config = dict(
    n_layer=9,
    d_mlp=640,
    vocab_size=3928,
    norm='layernorm',
    init_std_o=0.0,
    weight_decay=0.11,
    grad_clip=0.5,
    decay_shape='linear',
    final_lr_fraction=0.0,
)
MLP neurons of a small language model. Each row is named by its layer, matrix (up: input weights; down: output weights) and neuron, and shows model dimensions 0-159. Each number is 128 + 32 x the weight over its row's rms, rounded and kept within 0 to 255. Numbers have three digits each.
After each neuron's rows is what it responds to, as a language model described it from the Wikipedia text at the highest values.

L6.up619:125094118172187155113106110147166173144163126155073154056081167118193129102129126150131134126125135136097138137136115136151124158111080173115137134080081106143090172110111090113102128140151107064133108113153126140161123169135109136102169222147114053102149163177166162118137138115120142173186139162160100126169124148090126121156147053104144136105148112124142216062086138114102105120108149097078061143178169179051169110095175135146152097139105114130112093157150119095106170086086114
L6.down619:159117128160104157117164122134119143173113152172111077095105072087130152148221094162133106155143110127135123149133095095129060122152122181126074212103087172106131175185133141058107138160110179093153118145136138104121159115057129152166115117127144130148106147126136103056197142100101129128145139143063104150109169197112140149190149136097174181063067094081158118092134135117132146152165185136161144104098084110149136124071122118131083100103125084097154133080123149135145108123113083
Foreign name second pieces

L2.up305:124109149146140097136118183109160148089178133101160158127103152083169094081104086071128082100121144116208157203166133101167101157134156193164109065125184135140063119167108135091084099173130115124170174105124062157171089126117124124126156175182173128133093149167143126151100133135115145186100143126120123152125093140082092148110116107134087165062102138120130132132136069073107152162051122132139158168154110115144157094142096105136171155072142132154098088114107106111194110115062125
L2.down305:141158122069165132112099198089178148153139131143091126150157133078156114117188095130111132154159135096161134139125171133152086114154078128093124154067112108111148130122167111145129154082089127155090190100139174156091159078039149138139087073153138087124122097149107166133134143150154120135116152131110157161128147170122184156099086139149152141147148119162111115122116119129110136087048106141123103226116101113208133156069119134101158094173103048091098157144149140139113162098031125
Article an, early word pieces

L5.up6:083118108132124095128149160212093126127137091200135103124118139126166185120100145120187140121161098105199115153158176137112162171126187102179203147095096069122095139110112155114134098139102121069106115196150114133186079143156170127107109128124149146140076114108116101123163155128103150175150102162124108147182091111151068153119140057180095119101152059112090145086054105131139117136146146123105170130123157107121164154099139054074127115108134159112182058119107112108130089141143142
L5.down6:140145154161145151111114108087138089116122171122134095132147118179156108133133178105145167169185160126079147117147087108161113126168112102143079142117072089150175133056105129151134172116159130094138129122099155116104060122167103104171112100167068140125103096097088157162172134215148116174137073072114157111153105115159118100152103141098142099157138138090154177149087095075120186124216165121076133082157095144109133129122151156122138081165089103040123092122161208171120148120122120
Mid-word piece after initial

L5.up488:154157094104124072069067171134053178097097140146134197129089169090184121097098147116139208121058133101111156186100109117190086138154156115122128089094103135108144115173138105109139102124125162136196123121145079092133111154164126153127133132123146102137154091119068137152124106165144130139118153108137094128145126184140123128083158109143154051087135103159107154157108113179080085094077155149156124055138115152157165175103196142144145159088116127119125092101123112178182189121088125
L5.down488:123097164183108174127158177140168135143110111138135082105163064134142077152145123156114184138130177100173130141106134135155199124137092110105144111169141173039109176091162126169080065048151150198125191131118165135112110131089128170139104098136124167115136100094120112081082116114113199161099141135081154128122078150193121104140086151114089127107065139134096119148099099080141137104181107118136128123151152112184136083111085123111115136072157158139153131092192121127119079094157162
Mid-word fragments, empty cells

L2.up391:138163125063142102075145158178051092098146167152120122148151061146079139120106076084144113117073118108087158219153117146145121090153163158172143143137124178133127143120160085122129125145138168136129139166093129086149078138124088140192082176103089141100128122138137116193095139145139149116159139106150123116108038104158183127061135112143157126126116125201153102078079134075093133121067110156101112069135122158075102122118117131101151164110134163130131095139181130145127193166096083
L2.down391:065061112151090151130133077125139089126134177097092194087151090149105116136144117150108105123121095123063156154135121102102129168111093171167089096141121185154169175089191113103080117135135134081143145162151100177140094092145103115141118186105111117110118154151144135126100121152172145168159160109132173159110110148114169129068064091132170085110132155159116150172093180155134126119095163114123138128128104116191157123080135154185101031087150107135115135117142071119214131188129075
Split word pieces

L5.up33:122123130065137129088135144169095112099124119121120125137102163168087157165131123157142141091111039080169128140150112092092160170184165136128073129179077057120131173107159125142115107099077110169108134123134140135156107137171111133160088171162129166139091197126155078143094115170157153139202093165168104169115104127139099167094145160119131060097074197146093162141109123146050132120140173143109128132081130174121193101210147150157120170111138113090148148136134149112086170145102096
L5.down33:169192157168099124157134159114138122135111084119115178142105162139126149145135086105157153169184135169109126122152144069110096156121079142156163108194163189118109094143111167191123131069150132108088125174133152163104101100146128055116095107176084089096070119197067147124114128162183112099121119069123175064117131103108116061119122110159125129152152088156116095169138161149111109114081148061182088143116126122157111094067147167154086116106140070191160119172128113126125147120151096
Object-initial articles

L6.up147:149152136091104155124074189149047158098144133121140169149056156150104112100092176099120190099085069156123122126167167057163151163129114143144163120162186142134075118171146156101141062084090190148160130114163161095128088159160147094166108137105158120148101102161121125146138091149095078166116156144130057135068152144083124141133121072145106158093113147176209134112126135124116080140094174080101137078073169171142155094146133117082154133102136136069144130120135118119116142110151145
L6.down147:082170140131106107141106118160131127081128136084098140091137146076107127071185181163115148134108116166096077139092089170153128133147114140147124153098119097106095158132171080151153108070121195079095120132121116179102118102137101161091092169110147149206110120128127132115199147097094152113125076125120145179153135143159122141138114103093139163174105070103144171154100168097146169098111152119115121180177207158144150056144091111057110135072151097184072152137135087150132152189182145
Word-start prefix fragments

L2.up422:095132143153177125079124157124194105115114123188093109098186137104146146084087154151131162165095165092094079120101084102088135128152153120151135133113165110131020106110081114098105106134182110096191129148122179146107151178141145125100113150083140125149125109103148124123102141118155155132181115119117095173099157090144135089101112067128123115152154120111102160137101087139122126162142140093173109162122131182116130130159137020107183110122055129142111072108111157156064174044079089
L2.down422:144106119151106089120086074121129167145202152074132154123058160108124106152150113137158146129161078096108070167174145167168136105170165166161160085110128123127154102122114206085199052175103163149178093136136094117132086109124095078119186143081125059131121159120113138154160075112119124151118131104172113146110169168158113153182122124193083161111134125095199150119139112140121126169125093124124149070155114073148137109151129074137081123128155086104130133114121108081191110147077128
Word-start fragment after split

L6.up616:125138116139155167167089105151081120074096155180103151133044110128055077103129073143092138148108052114175103121139171188101140102092188133097183090149116148101113107127081124124153117086133134191138120181147096096103114150100142158123121116117140072098219101121147105164107127164090106119087190172107135190179130138111147159111142145190122184118135123182126145122141123149075105140152132087100150081155156137129144185119136095065135165110124162140066132128176120117169117160127125
L6.down616:061211162099156186183129139074101125116149136107105161175150188085156123118089075107111120166123142083174165114104153117134123129082088137074137165150195133165119077078131133068152117007183115110148095081154122116067116133142127091107165150123140137142129117090125142126135153157131150158156108154119120090151141037118141135166116117140137102156153152167165133169163115125107153109131138109125150128100113112114125094087114148112090122120057080114210164122125101163081154156140144
Word-opening fragments and prepositions

L2.up263:142076127143143063088082188120101104098141168200128095087180127110095155113181086132111083136151098135136094128129140137092164156100106125117173089146090160178110167158133162134083140147142082156136123145142122139162073141155182173139102104102127176160053133118094174124156112137123130158127094190119139144107175104143174094130144130155123101119132103129173131081140162110072155162172100131068098077139096098094137077115136084085206143079115162179118116134056164146098196101119107
L2.down263:159165061136121095100124129132144167159138119120166117130151115148121156093185084069142070184129088121121173078132132092088120137154128101158130149070213210114130172064127156083114143088103114190028137091111103124151112112146109187125183149100089130121145193101133157148110108175102142138102158130183103077143077114137133158118124136085156167108131102114201164084154147122099138159170167152169066116159107144111109097116088181168136078117124139124126115118122132129094114135103138
Predictable word completions

L2.up273:159135121137137099134186124228095113084120152105170126152098092082045108092181166128112114122101122095129073111109150112138115088127115125106164104150156139107133122130096120122161099152073149107116128128153157094146129185109075116162128136158125174155102070072115074178129114121164105126124173096132152180154098101098145174093132152151131152122089139136128141161155147105174100124105183091125136088101160140078146131062089068168173107155080210119111210204129119137167099114113173
L2.down273:109148073110087157144114128052083081162122113135128109118130094103183089181103173099110102145137120124088131161151150092114083155141127139172119201122121128118145112159126098135105152142175117179042138110133161097085145170093142136127132127159094149119163079162180108184105141132110048087108138124133113126131107132160185069082108167102192128117157115162159118197082180145110122112199108105201130164147117161152105147079116117136196075146110083114149095143158143128082107086141107
Predictable word continuations

L6.up230:151114207140129118086068164161143090113088166138061086090163087138093136132185137093189095108106116104122062132144080192162156104096126142161095126110124155128086152106104113146100136146105194140153157178172137128067156142129078097118124163118148120109155119141123136097129074121127103181140163146147161133137076161179179072114104043178156119123069160139150173116157134118136131139154111136115126128160145141082171127135137090144132147140144114185131073177158179153084178137055103
L6.down230:166130103197141154175133114138141210122130119107151106176146099120166161139119102174171120129119106105126170074141116118174171114067136147128140115097087130032087170144153101152137099160106141074159022141130115116169186127143089134116107123162125154153157119134093082082160255138117162122153142126159127126108146105127130211134172102121081133061089127097126160094134146098105185142139121094114153116099103065106096123119097125132126134132101126141119135158143145097109109115180139
Mid-word fragment tokens

L6.up524:109121092102104121117091180063128168083139191158105125127116078124127089139121197084120091111082126094162094171136095164163139150184137150095096076084132184193120179109141099105129116127094166147194097160139116144107077132147198078112108144096154168133103144110129137138091111085141131168079037116160174090166131113079104146123102112110115160097129165159147142126112086137080101161188148135147136155164164102137147038102124123095150127089088196102096128107144113125140112123086119
L6.down524:107112109109143084126140184041114122092160118120169202096191134139117122166073162107169084111124135139172122117139139094098129100085114158146123144113153102105090115178150194097144168080148131158122131139138161107164170086079152126142138113155156137092105108080125188194195134107139135181163136101109136063134115144127178107084128116108121090153165148091097156152131142073109100132164089168105089090193182124150118177150135092177094042104156131101087107110110119172121101097107090
Article "an", word fragments

L5.up569:163118099105135114149172125152097109164170124089088151134138068139099104126152135090111066112099121163099143103178143163141173179138169175126153130169164184097089161090058113123164165159129148133123085123228114093068119127113112126114134116157141176117185090081171111160170112160115146190102164120150070097163150096089121118106117102109148131174135096135188160098157150175128131135093155038101115117119126141084131131105088104140126130145092123060096160146214133143170092132159131
L5.down569:123081158180069108164158140123100176206134132158132125154126117099064099102160104096115119142085087110132097147116105123115142153129145184125125115121090177125148119149141101144098113128122132109163131169154034207103185147056096168131104123113116145147127120158173127081113151231162165118158096174106124084161138120135111171138088100151151152169131132146132109105150162174150123120109144111129185141124016137120131084087096131126141075187069103099104177105120149167126109116140093
Word-initial fragments

L5.up266:110085104084103101080092131117151129187097186188157157120156139109118097118146084151102126147117119132083102135145096148136145094101132183102105141153099127214109162085157123104099155135091117111153139136128099104140089197108178142136171162052207091128161098157128141073098110097120132155151104134103166209098132104097133124153164090141092121116149169166200126116087123096145086078125099084163110083131110076093087144149122150110156166103116158163088128177070160112101191111093157
L5.down266:133115141089122131162155177181135171131133103169177151158072193147121105124116093149160138108198124095122135121130150102136115119198151069163097161060101178115132099144103127146116130117101124160143151144143091119133165169157115129156180122152085136155134196194160119113083092117114131134118131129121102126119123072128103136141140138120072151113118147183044105111148115023086081121153075081147171095068141153135151179171155109148124091136059168134143069174119093142147134110104072
Mid-word subword fragments